From a checkpoint of a small transformer trained on Wikipedia: width 256, vocabulary 1107.
MLP neurons of a small language model. Each row is named by its layer, matrix (down: output weights) and neuron, and shows model dimensions 0-255. Each number is 500 + 40 x the weight over its row's rms, rounded and kept within 0 to 999. Numbers have three digits each. A neuron's up and down rows have the sign that makes its largest values positive.
Before each neuron's rows, "fires before" lists the tokens most often just after its 100 highest values on Wikipedia text that the model never trained on.

fires before: "op", "use", "on", "ph", "ed", "ts"
L9.down644:483564527534496506486491515475493552402447517503528453497578564453560501528476478519456528491560462509430531503591500518480443497509480537508523509424467540490468487497460514508502431453500521538440476517456497483566499505481498444588562523417522425538473589521531406439473523520481565551528495506462539498468461500537479474456493438437569484493481545482475477497472466492545564522469524513508461503516565501477533474500500434574486455501492503415447505481581523487491508449467479514462509474516475464542495446526516532568472480463540570415447437607407452515489449537567510503536527497434433536492513512477447467494489551538502464497489540464446503513464455529456486541494451550476461457520487583515476505424467546507551562531547478448426507497471509464505485473421447

fires before: " ", " The", " C", " W"
L8.down153:444519614523465437508432532452433450473510512481535562514559499499421465473482499488496542470463441479522514471502425470536565486499484513459570504467470502525519464582574466499510513492463415431546467417469526489502491519515529488538524522502492473492518475518510572424521446495495478400543547515540581478518514516559492424421520494500510488536539533513518487523447542491562502549480568535477535495507581469498491496508468462441471547476497500514483462452544519479516500524524496458472500525542494555493540483522451555526518536505546474491479577497515609513539511495492538486545481491541551610401524485522538527481503537461516413469543519459467462601499462492470619501423465471549525424457498487446440450556523432463463472478469533504492507518459522491529508489557475

fires before: "ed", "ber", " by", " |", "ing"
L2.down414:510550486506472498442491451516501541508503516413444513548508478587543501508541534494512492496518451452504509495464536440523502494593478489512541492520525505540508424527506504560534486494529528443518542444502528555510571429435494512462505472489464565462567511455490515529454478516524467519448582443410508538513445486519503481537507499515544610534571530532504508502563476474520516472518466493543552541467443504560527568476469560529512454616477462485517542510529544521640539466505510540534528519511453485443465579552499489427504531496490528484496476467457471548539537476488412511597414459495495389517550492461550491495497546527479455501491433398495566497448496499439461419447484492477494485522450478458460525495500524479512514464548506527477492504482584463504498478475565

fires before: "==", "The", " the", "A", "In"
L6.down40:445559475558509555515526528525488559522563566476524465474492471499496459528443533488515550424513506505493447439508481515541494511459496514494505498477497585506438447514454562528478563448478529459512444465543473495515449533472495481449540511569467503502518533525505525477514568550509499354502530468550481523489457467553498504504506488415481433560498434588500535458502471480488532431535471438516425459527515495556449507524526502506445460420515472466511559550532466539530528417460499482563491498542479495527471421539484559505546594474512536502449469487556449451553465468573520510445498560534462476509507528451423515500500449571568512453578450529485458469427468518526528473441528512514537479467425473520479487474467481551546531478495516524515435396445479455457468524482536

fires before: " ", " the", "an", " cent"
L6.down345:550495491557574514490492498460508568475529458484516533451530587540554408519568511495527504494465493540562420484418489526508458515495472453507488499523475466482481503524517580495460562515534547514553531548451556546547529507467487600552454503554486466562482432508442460482503531538475509634497504432514531507539477485514479471520483478472544451521508521530441498517457471537490570458490533528490530507520472459495472483497497469477476524438511431481483506563537427521540530533467550429501493506573500482546476561515484569470512485510476668506580459516416501461505532563516531575487457498475477471540519461480483516502474490486495496493461541526525446416493473496468467532428532491519490519444476427442521503523450489550449473514429444469501411581460529540477522537502476

fires before: "th", "ag", "el", "z", "h", "u"
L10.down324:468480530427489490473517494434538391408496535530501546492525535465550534494503503458523571414522520549487511553492498465466531540510526497460514467479510525479468510488445494523540516469551421529492522573491566515493496458457490520497473507453463474448570431594481475443505517505561444505558471441482509504497528508425525464545514386542447510514516499550501485501520566573558559494547499464477500549516479552504507546511506477573462454495533538550477516495442549502506497475507458532577415524479493497530527538447502467465524571503480503421529516458487494483518555439492454477463535469438450472591522492500515482501491520515541583558545597446501496490515458458468532486478564449511443481452557518495474470498461422478433495507414532434433520452422433528486526452542460

fires before: "en", "se", "end", "an", "n", "ward"
L8.down691:508521498544509521510484581449511529386503498527475522479499454527447447559452513497459457466476513474411535543472532506504445545561558418495493503504487486515518504539609558465572499451422501493476464521444565513473586512501510522476483514491551446540571431594482439448463510508530513533484480538519462454505532540565512465572489553486544486558471511547592518529605485496530528402544449482427476477477521539442519526467491504535565457467461500404468461539477499521531477503469519528534617509526468533476514505570431510538512503419509496550514490471504468483537486442491516457478475510490539465501517541500493482518408516449470504470544479465474479508452501471505487423512475494530475571527567521492535539494486498488533408532511523464548454493523506547430490529529565

fires before: "ident", "op", "m", "in", "ing", " |"
L2.down623:486509520525526512503505511474482566498502440503473498528510494395490529546552524537504487533471454422562433522519444485520460485470483508489505520469487580530493509553559487550496459544589475486485465536519473438523551463497512455539510445530494493495487408492508506487510540544470534506458481480462480500455484555510456497565502564468447537450516493561453521471579442482529541458552541467527504451510505414489493551429502442523493547502447537383505536462500504449510494504517440497538595444490455518440454559488586419472432547582478492524520516528491526452532530544458444536479510478467460486479490527505531465484513450497581482512478480497476543510490439556571557515530439573383564514543546502545466579456460475546491401471467555522524504557532497538560500477504478

fires before: ".", "an", "ade", "ag"
L8.down68:443524483567510482503518513541405522457502508492490502481586473512527506603519502525477500445468518455521549470540468476475483480515475506566546500442519536477507493485515466466546574539568528477499516517552474537513517490481496430518520470487484454551450452409522543511504546492493494383509528514497550585498440516490456509550569434490466397440498452449512520481476542499489536562490504551446563506486510539533503545521533483489471508474501549508534425537620515533533479493477513458508494490523499524496542437556526570496476590428537491418512495463519484442513425449477540540467495541497553488448471445492498495411499570533598474525497570575515449434538467511490517535446518409477525500517526489523599489533512458480556486482532484531448539538457476493461508494420524

fires before: "=", "C", "S", "P", " T"
L6.down518:501587543543485488460454480445517596528485459505530489553541468502521556581478413514460506493499532537467447500578532446487461447521538451485459495481494529461531540473508481552486541448541463514455494507473467462442523489491533494532483512455555461452425451555486473566487501544445582548512451500517491453522492482489461483535482475528461535521485527494523447558517503554449501494483491485435462515535462509441501502497476473507530445535484510502511450445522543529458550541526446476541462484580405560477516543494490467501439407465476550480568498539547456488463517541483536515556532434556490575568507474481465399542469562539533541453514535468446517578531441533447499472415500449468556499552509468496438587442424488451492512535478492457479446504427474464445517540446486

fires before: "c", "ag", "g", "ced", "ts", "u"
L2.down585:423489441498559445490491534485501492425424546491496476433575522503435613513559495514491553507455476525467441495454560480495511439576532466440519486441536527618554499445506463503491518488493477527515519474495478488510545415559493451516480570556456484530479533543505529533512421506484529554560490513607591520516531552501502463514482492537464482502461527479524538522529513472460518483510474461467423485489483516426424459497494535485546494441510476482476540504508479471515489437496518497507563558500546497492554458517537524537495481502506502438434524520450541536531439392415490510468576485468370494464532441455470422475486501460529530549454510466506512461502500480467478563506428522452509504464539459552472566501515533549588475455480511526522492513456543500466518487544485

fires before: "a", "res", "at", "et", "ro", "ier"
L11.down405:489512518476431507520428515509413490566575455512512504552492558557541474504545477564542471471472473522482462525543484465491532511426539484471480605492494536466493491482513572558507481487526496499471517478468464507570466503514445516515470575508510569498470532444503449569567469547491452524608489528545457509440418497447498525449538437513514520512522568589431566512477495494505550426527530461542494415461466493515474543466481492467438486584477527454470527445573478476498538516538500506484500492515511420483541480515519490559443434438536422507472477465403495519471510574460465565561471541504462446518515492547483467542478525452508481444490442557540501524500491485516474460461550467532513529445585510500535495576450563519448535539539484529463477493492571489469486474575486

fires before: "ver", "e", "x", "v", "lect", "at"
L2.down22:524486522520453537591528488467572544479508515496440510502547471438473484569538442585547472489507452476492541474491409507499477477491462515561504518447456516391523515496518468500547487493456657466482533467450422464524522471483502524502519474533559527454531552452445457528518543544533585418491490455536511512535485565497488479402517567443495499524453552513465505433455488491538485501503496504492467571479493478532468452495546480550472438548444573519570487499454457496453549534525495519481531452498448508491513462550451504403462489485499498516470523547495576403462514541410472489482465464471526484501529503532463484474519534511476489490566543483540513564559468484552519539454464529492485506457541504453442448520482566459547443485589504475529514512466441530488448528442488

fires before: "a", "an"
L11.down172:574469542534536506471526420521474532490462462452474494557517513485545458456550484473527458525549486389444527514514489511433441485527477485552491517422462477483509589483472488521504525552480536554523500485546516456469490495487501524500442519468531521570476474482434473561519529532487455417421521488531546402528493555526519504493542500419425474531532481442550490466495460444514528481567509555575557482496456532533522504487561486536445538527467527519516463458517598555396478492479498442492540465490528549479489533561440471532531489442500500480475572483462500504461526566417508422526562552491525524506465557479542517538506517443510478439468481526539467429410600511502455498506478489423490444553487452498457540490538523453556482494473508478506501487514442559470535561565515

fires before: "le", "arly", "ver", "ff", "p", "qu"
L2.down85:474530501530494516485529517496455509526560515520499559507559557461561539515588542586484522588439452449480478539539501463503456529497516468467520471543527434501464476467538598496461512513464538480550544565462448419513456489482553469535444472568555427481545539465529596586498413458488501502456521485453431440482465536580607502498475516503440523537447466508549514527511573464456500591540512466484551566475509538510505512469546505478443482473435461581497523572446533503497479496466495476488432489498508527484533544537463534538473519559491560556504530524501467545534534493555482542573512489503474518511458462519451466498438453477506499508587493559562546499499533459501454460467510505497464534526558520534501409463531439476503475466463511556479441541512484562510490514540482

fires before: "y", "om", "ies", "i", "ent", "ents"
L8.down634:555539502434471511464498590555546479515480436546478480510523510474477434475487430485506540515525483548519524532530453430573587456449508468472524527516479493524436597498507468472492539506435520535459462423542480523538519516480512612482573447543531432444486411553505525455546451464562440405457544469524466513514518492486449538496488488513439470407565449468536465520545459538454544494525488548548487505488431504493479565507486452500500515497460475524497520540524481571538530518547515495499538471453476516414494494563505488465487490557529469538576572530500517569536511491434483566479528564470537476474464540488489462505488498456557447489510558508505482483547470541552577481445435558475532435531523473467513540465487519525536475482473544516504462529406528442536528427500489

fires before: "ry", "y", "ment", "ain", "ed", "op"
L2.down571:492513554516461481517502481508492478498520525511559544605530560546543481461483481491524443521524564488519497499490497477516411489495530555476539496506441565536520474476462485484453534494509550525521482471409482623490502507492474530481565516478543437494513565429438551556473476525557424482568478510514468471548542487431575532451561416553508477490461540502441462495568469525465509449532531455513492535512531365491501461508469512580429526481472485508526542518505503473537535516468521554508447503487462543477553448473377533506505493430532434499521514563519500450482477488538533421518526551466493532520481559485504534530516513457487515511498507475512548510567491468556563493531554495528530443536507521474542432474538531484533481477495606487402491515516535492597508430439497

fires before: "9", "a", "10", "as", "qu"
L10.down355:523468516549500456443443537585471558519576451403494506484550542487469471467475507530440484433477542513477515484471517530491471480550516474540523566484527512560474522533499430579505497479458544487510453506489446460472494482511488520528474492454549482530511508500548521589544457563572511526539500511515535445520481537465568599516485425552402503461533489534561539446550407531525494537496507509457517503558474547523483494499528526462415531467530462524500481536500475537435473470530520536477455488397507531570506530524487586411503540443529529508516484523517504480642494539467516427543540474593475457515518558526522521540522493444502484489456461502495450516488499503533615459435520533485517531504462495512499434495486442540450512496498541576497448503496512525551557445471496

fires before: "ild", "ag", "y", "ague", "u", "il"
L2.down232:518540448480512476436373472556559532435479583503440513445494502521503536418456507544465500485495510522482533409453472521492487456543406465457556454503512527502438504455513450464422486503533521484480539544510428563475485443496549502524480465521564449523537529516456556532504514473425520484515570498494433462472485562545510450472450456507492494467416472524504589538495465504492563526494574474481441476494515569483483525529578503581553520516476536495459511516587499558478525517536456436500453458528494392513438505476474509485481511466445507480512490472521531461430501502519442533478591530486530482483555400564506508375472524478520528481492508486466528429529486504478438530446494518476484506538490540517461504523476591500501532486528533426506519534489482505524528514449520

fires before: " ", " b"
L6.down618:420511537518502474461484570455504535478507461501473485433528477521442420537483448490539420451488530494599525477459527495420503518535506452535529503544508494468455533477493540543507415518441530501565502439531465591483436521492519525491582558510524556500467471537478535533548498463533578479538439596604491418522469502492560518470549393468520489481537533514425512468489487553478616517504460486454456538479567497553526509493536512437492489453503464547508453457475520497458554486538517516528484460539471520519462564518546503482521521493523525560543449556540543476466521454462537489520482467542495504470469507514478495444530551514512514483450570438483443471556550486518482553559499488562456496489524481452477500498457513445518491465552510568478447529614517471438512552468541

fires before: "ord", "u", "om", "ess", "ent", "ident"
L11.down527:484463553481452552541487478530510568428474517473516498477481504521539581514550452463568521559433461432466546547525480556584532497522459534501495501513562484484526528536541559516510419482521474466504523492551545488448495564468483526428483533478408431473536502425469452491464513577445543447473533507538441489480493500406548475438457506558455604514528473577521459533542520478460523586482559477486487503460490524551487490525541535455522487524487482568505501448520514485501545452505534514504451415444490441572451542461522520449463498524442510491529435447552487478472533531498466460540459526518485552492535485554450502473481521516443517558487540488522551546516478451540467518551539549595438369503468456447518499491517499489518493494454552488516473517515515442439526447488472

fires before: "ber", "n", "ow", "an", "s", "ort"
L2.down269:495533506479559541533504481531552501511488503476509474536480513564482482444465394550490416517539475548496528465458572507491556532561509456533464482476490508491494562534524470522476466413408519474525439510514501607516560563545474476505531437492548496478564478529477441463532456532461522509519474481491367559488535515462489554522523546516526549482509507419560467542466467559517479429546545546481536441450481520545509464512445452600523523485525512531487487546459478553460481608483476515525505507430490475491536450498548469516434472530531496541511497513529512542503472571587487542485468448550445492490535532513520511442526514512463489440527486511519574502523548495445529441513479516521532511594538469507463499494525548512483511511585499452448481542416465433606473505450498